Weights of a small GPT-style language model, trained from scratch on English Wikipedia.
Size: 13 layers, width 384, vocabulary 6865, 25.8M parameters.
Architecture: RMSNorm before each block, untied embeddings.
Training: a variant of Adam for these matrices, 463M tokens, 7059 steps.
MLP neurons of a small language model. Each row is named by its layer, matrix (gate and up: input weights) and neuron, and shows model dimensions 160-223. Each number is 128 + 32 x the weight over its row's rms, rounded and kept within 0 to 255. A neuron's up and down rows have the sign that makes its largest values positive.
Before each neuron's rows, "fires after" lists the tokens most often just before its 100 highest values on Wikipedia text that the model never trained on.

fires after: " the", " The"
L7.gate314 [106 108  93 118 130 123 137 124 145 181 111 138 159 174  96 155  89 117 100 100 145 151 121 117  98 173 130 123 125 107 108  97 154 156 162 130  73 148 204 140  98 140 100 136  78 168 141 134 171 150 120 163 146 145 183 137 136 131 191 106 123 143 141  83]
L7.up314 [128 174 181 167 193 132 138 101 154 162 145 139 121 164 130 123 101 135 141 138 173 170 162 129 139 166  82 109 128 119 136 131 129 174 190  85 111 135 105 117 119 119 109 123  96 142 159 118 145 117 137 165 141  92 221 107 168 135 177 132 135 100  71  96]

fires after: "\n", "Personal", "|---|---|---|---"
L7.gate982 [ 97 130 102 105 149 123 176 178 181 116 105  94 144 199 144 149 101  45  64 138  76  75 117 117  51 160 154  81  92 129 118 126 120 138  94 133 129  65 115 156 118 137  94 133 170 101  86 109 195 173 127  92 146 115 107  99 163 110 185 103 149 124 186 135]
L7.up982 [140 144 122 115  77  86  92 121 154 140 106 148  89 129 120 114  70 177 103 203  91  89 127 141  59 134 174  88 120  75 117 170 150  32 138 152 124 134 148 180 147 145 168 139  98 176 145  86 206 144 111 153 171 158 134 144 148 104 153 109 126 111 184  59]

fires after: " C", " Cor", " House", " R", " N"
L8.gate434 [103 109 164 102 125 132  96 114 106  87  83 141 101 137 155 113  58 114 118 104 154 116 135 115 136 111 142 105  84 106  78 155 119 125 113 191 157  83 139 148 141 157 131  89 141  67 111 125 111 116 116 127 116 127 162 138 130  82 108 174 112 134 134 107]
L8.up434 [120 156  81 154 154 119 125 180 153 101 118 134 133 171 175  68 146  45 135 148 112 116 123 169 189  88  95 149 143 178 113 155 178  88  94 154 106 140 161 140 146 117 122 125 171 170 125  45 166 110 124 127 150 147 117  93  61 147 152 103 144 136 121 147]

fires after: " was", " is", " are", " were", " there", " complet"
L8.gate774 [158  81 141 120 148 124 144 154 164 102 103  88 167 169 149 143 141 122  73 166 136 151  85  68  75 167 118 164  77  90 123 181 159 166  62 108  60 127 129 174  92 167 178 105 161 143 186 104 129  61  46 127 108 138 108 119 146 179 167 181 130 165  87 126]
L8.up774 [ 95 165 113 127 119  91  75 115 161  82 167 148 145 124  39 165 159 157 118 143 129 140 141  86 142 150  67  70 133 130 170  86  77 129 107 136 137 184 238 117 207  63 150 159  43 131 100 111  96 137 117 135 199  82 140 124 132  88 102 142 159 197 187 125]

fires after: " the", "\n   ", "'", ";", " |", " The"
L7.gate93 [103 124 160 154 167  60 135 110 154 190 109 101  85 116 111 111 191 128 169 164 105 103 137 147 127 181 126 103 123 108 170 155 140  91 178 135 112 122 131 112  85 156  78  75 100 132 139 138 189  99  83  90 154 154 182 109 117 162 147 125 164 106 119 145]
L7.up93 [119 103 173 202 132 118 108 100 115 173  52 122 123 121  83  94 185  90 120 136 153 129 160 153  95 123  81  88 152 113 125 154 134  96 126 117 119 145 129 112 142 137  95  52 132  97 134 171 136 128 142  96  77  88 170  93  91 144 129 137 102  65 164 179]

fires after: "\n", " F", " Pr", " ", "S"
L10.gate941 [152  56 142  89 156 145 135 129 139  85 134 108 130 114 194  91 175 123 144 176 130 145 120 102 196 119  87 135 131 136 117  96 166 183 176 134 164 107 158 132 169 128  96 162 112 135  86 100 127 149 179 133 110 117 151 163 104 143 141 122 142  94 153 143]
L10.up941 [179 122 169 158 147 152  97  94 123 124 144  97 148  80  90 107 130  73 155 129 143 130 150 140 156 193 124 107 130  90 115  94 129 125 131 107 113 185 134  86 140  96 121 120 143 152 140  93 187 113 143 152  94 127  92 132 112 189 158 159 129  99 152 153]

fires after: "\n", " \"", " Al", "uki"
L8.gate376 [ 88 170 131 133 104 170 128 141 160 141  89 112 135 108 144 149 128  56 154 135 184 109 134 114  87 156 118 158  87 142 159 143 189 159 127  78 147  98 129 139  45 163 126  81 120 114 130 118 106 160 122 124 125 150 146 143 174  61 201 155 127 101 106 158]
L8.up376 [156 155 145 134  99 150 113 166  88  82 105 120 166  80 138  80 159 124 100  39 116 110 175  55 172 147 168 126 139  91 115 120 174 108 171 145 106 111 150 175  94  86 212  61  90  94 131 143 219 125 127 182 129 137 117  60 147 131  86 125  82 137 125 152]

fires after: "\n", " Party"
L7.gate624 [142 129 107 109 125 150 124 175 153 154 123 114 108 155 122 132 159  81  68 100 145 195 130  84 114 142 101 157 123 169 101 126 139 216 173 126 141 121 130 128  76 157  99 119 119 157  77 136 127 115 167  74 136 177 112 117 171  75 128 147 125 120  91 152]
L7.up624 [159 146 131 124 122 168  95 150 121  83  96 109  96 189  39 146  94  83 154 107 146 134 132 135 134 190 103 126 200  74 135 158 141 119 154  96 121 144 133 170  53 150 100 135 120 183  55 151 112  96 152  75 146 118 143  89 151 123 157 143 154 157 124 166]

fires after: " l", " Cor", ".", " ro", " gr"
L4.gate352 [169 109 111  73 118 148 138  99 101  91 165  92 109 112  59 155 100 173  84 107 128 109 140 100  92 118  97 151  92 164  99 195  96 151 155 157 162 108 136  79 103 157  77 149 167  75 165 116 105 157 144 132 157 127 122 102 137 207  58  89  85 163 163 150]
L4.up352 [158 170 130 112 164 119 122  99 139 131 135 169 128 215 114  92 132 143 173 111 119 105 164 147 155 111  75 166 152 111 135 132 179 127 108 135 164  72 145 158 127 132 132 157 142  84 129 153 143  96 118 134 172  99 109  95  85 129 192 165 110 107 124 116]

fires after: "°", " Gl", " L", " Loss", "′"
L10.gate678 [122 110 114 157 172 129 167 133 128  51 121 176 147 103 136 113 118 123 100 120 143 103 157 116 116 132 102 101  77 114 120 113 134 173 158  81 199 101 161 161 137 115 148 183 161 178  27 128 139 127 106 143 143  22 146 159 159 126 139  82 127 187 125 112]
L10.up678 [101 136 135 174 170 102 164  96 129  94 118 126 127 128 174  97 135 135 122 192 123  74 101 139 151 166 152 124 115 112 166 138 159 149 124 118 154 104  87  94 183 175 187  88 156 138  60  64  84 115 155  90 137 142 175 164 131 121 101 182 136 124  91 141]

fires after: " M", " P", " sy", " N", " T", " syn"
L10.gate613 [ 95 144  99 151 106 104 123 125 129 131 106 138 160  98 145 152 175 126 129 137 104 149  58  94 124 118 122 150  94 104  87 122  91 133 212 166 125 176 165 135 163 136 154 115 120  50 114 125  96 149 123  78  87  87  96 144 123 136 162 127 114 102 143 122]
L10.up613 [136 132  78 141 113 139 149 129 112 151 136  76  97 138 153 148 122  96 108 111 110 173 149 173 106  90 138  92 123 180 107 151 102  75 129 144  69 104 120  97 143  76 190 125 129 188 131  58 156 119 145 112 126 110 176 144  87 127  72 164 121 112 130 117]

fires after: " |", ";", "|"
L6.gate116 [123  94 105 124 124 104 158  84 211 155  60 135 116 165 137 157 124 113 181 146  73 130 101  81 169 167 115 168 140 133 106  68  99  89 137 117 159 144 165 118  97  94 145 144 161 148 118 139  72 125 115  91 130 149 127 126 125 109 178 114 125 180  92  99]
L6.up116 [128  92 125 144 108 138 101  63  50 145 126 126 140 109 132 149 161 116 155 144  93  96  69 125 125 179 106  90 126  81 156 139 131  93 111 125 130 159 114  97 101  86 152  77 191  70  87 123  55  74 128 124 113 107 142 166 126  84 129 156 126 134 153 147]

fires after: " G", " D", " d", "G", "na"
L8.gate645 [106 146 108 151 119 137 113 110 135 139 138  92  87 102  84 116  91 115 135  67 130  82  90 119 120 114  68 163  98 172  72  94 131 145 150  57  90 138 149 128 107 153  98 105 121 176 138  82  77 192  72 106 127 127 107 143  86 192 103 129 112 102  95 133]
L8.up645 [146 105 140 133 109 128 105  95 138  83 151  99 175 143 136 198 110 152 169 160 175 125  88 148 145 174 123 158 144 137 177 122  91 155 106 159 158 102 125  77  88  88 159  56 192  81 126  85 152 103 103 102  97  77 135 132  91  51  93  69 151 121 117  77]

fires after: "-", " D", " B", " d", " b"
L8.gate857 [145  99 123 150 141 103 133 123 124 172 134 108 128 175 108 130 228 134  99 154 107  71 149  98 150  95 113 183 201 207 180  84 109 142 141  75 120 103  96 169 119 136 171 166 117 132  82 128 100 133 158  97 114 104  93  84 130 118 139 144 144 109 135 125]
L8.up857 [171 208 112 125 126  78 139 136 175 101  92 116 125 124  81 154  94 151 110 120 124 117  84 164 130 155  96 123 153 137 186 148  77  74 124 162 159 137 122 191 141 180 115 100 108 103  85 128  89  83  66 128 107 120 151 152 121 133 144 139 120 124 102 188]

fires after: " M", " P", "M", " \"M", " (M"
L8.gate796 [108 129 196  90  77 126 103 101 117 197 160  87 126 129  95 126 102 147  78 142 129 128 128 106 134 111 104 152 107 140  89 102 108 167 171  80 163  89 106 145 110 182 165 140  96 150 128 115  91 164 150 148 164 100  67 154 171 159  99 137 150 148 122 147]
L8.up796 [151 133 143  93 179 174 136 123 132 164 125 155 142  99 101 110  75  90 152 148 139  82 109  87 195 114 191 127 148 151 154 141 113  94 127 119 138 149 115 116 114  91 178 131  64 160 121  61 101 161 156  85 123  95 111 124 128  57 117  65 165 142 154 127]

fires after: " D", " l", " d", " m", "-", " V"
L10.gate37 [118 153 145 154 118  79 120 124 124 135 159 103 108 185 119 177 159 149  98  69 109 146 101 109 153 127 190 161 164 151 150 110 106 167 146 119 131  72  76  97 131 177 209 163 158 114 113  96 141 153 138 174 171 167 130 118 156 153  86 104 115 136 135 142]
L10.up37 [ 90 181 140 142 137 154 129 165 100 123 160  79 102 121 109 148  71 111 157 145 120 174 112  66 148 104 100  68 120  82  78 175 155 146 155 137 120 103 160 132 106 151 105  54 157 117 154  83  86 134 116 157 214 131  65 127 114  74  60 111  98  57 113 111]

fires after: " c", " C", " F", "C", " f", " N"
L8.gate81 [138 101 146 146 137 135 157 157 100 121  96 108 149 145  93  90 165  77 106  86 122 111 154  75 218 128 144 105 150 142 154 103 153  70 128 111 141 103 100  95 147 144  97 180  93 122 105  88 128 101  90 130 176 115  67 115 101 161 151 146 173 154 119 123]
L8.up81 [ 97 172  88 150 166 117  88 122 170 204 100  94 176 177 206 117 103 135 100 122 119 166 130 159 118 105 136 146 172  79 145 175 177 109 152 124 134 106 141 166 158 171  95 113 132 130 121  89 149  69 118 133 142 126 166 161 130 144 108 162 162 159 114 100]

fires after: " St", " Th", " st", " D", " K", "et"
L8.gate312 [155 101 142  39 139 104 138 144 151 110 131  97 104 131 132 152 104  87 132  94 127 106 164 127 176  95 130 126 112 169  89 110 106  90 104 133 119 148 125 103  78 131  69 135 195 162  96  80 166 136  84 101 115 115  86 173 127 131 177 172 142 141 116  78]
L8.up312 [143 175 174 157 155  96 159 142 108  98 110 130 144 131 134 135 155  99 146 134 111 109 117 106 117 180  79 146 180 124 131 143 139  68 108 139 146 134  96 144 128 123 117 101 117  72 161 166 122 135 109 109 114 153 131 101 124 151 150 199 160 190 124  44]

fires after: " fl", " d", " fa", " l", " cerem"
L3.gate736 [107 118 100  68 138 193 141 108 108  86  59 128  94 117 133 132 105  82 166 127 108 123 145 131 155 113 159 122  74  95  79 137 124 140  88 121 184 104 138 120 167 146 110 164 120 106 126 159  59 141 158 115 167 107  73  99  40 184 111 114 122 147 162 102]
L3.up736 [184 101 148 140 142 115 160  91 109 144 126 144  46 178 124  90 126  77 113  99  98  84 103 109  97 174 106 119 134 128  92  96 129 138 109 126 156  62 104 111 155 154 125 103 166 130 153 163 127  94 100 145  85 115 137 164 102 127 103 118 161  97 144 110]

fires after: " B", " b", " Al", " U", " Tr"
L8.gate736 [135  88 118 140 151 138 196 165 110 132 146  73  80 156 164 135 135 116 119 128 113 134 154  76 132 120 137 183 178 179  71 117 114 161  90  50 110 125 115 105  91 159 172  86 116 127 126  76 140 169 117 118 111  89 137 143 141 119 157  71 179 195 129 147]
L8.up736 [108 131 126 169 104 147 102  87 107 168 123 112 138 140 136 144 148 123 172 172 125  83 133 120  74 100 124 144 120 149 114 127 192 134 141 145 119 129  82  71 106 125 120 150 185 133 130 165 155 165  90 154 119 136 118 135 225 160 185  93 108 158  92 146]

fires after: "\n", "L", "\n ", " Ind", " and", " 1"
L7.gate15 [145 126 154 107 108 193 136 141 119 110  99 137 129 149 140 123  84  63 123  59 164 149 160 136 156 149 142 131 124 145 144 180 116 162 119 145 112 106 172 143 146  69  84 106  91 109 114 156 119 145 123 158  95 122 124  99 137 142 132 100  96 101  95 127]
L7.up15 [124 185 180 104 100 123 143 147 137 134 112 145 120 163 117 210 167 149 172 106 161 136 113 134 118 144 192 182  99  67 178 172 123 133 163 121 131 145 150 177 112  99 114  99 141  97 139 136 137  88 174 152 150 124 166 124 144 157  90 130 138 135 124 109]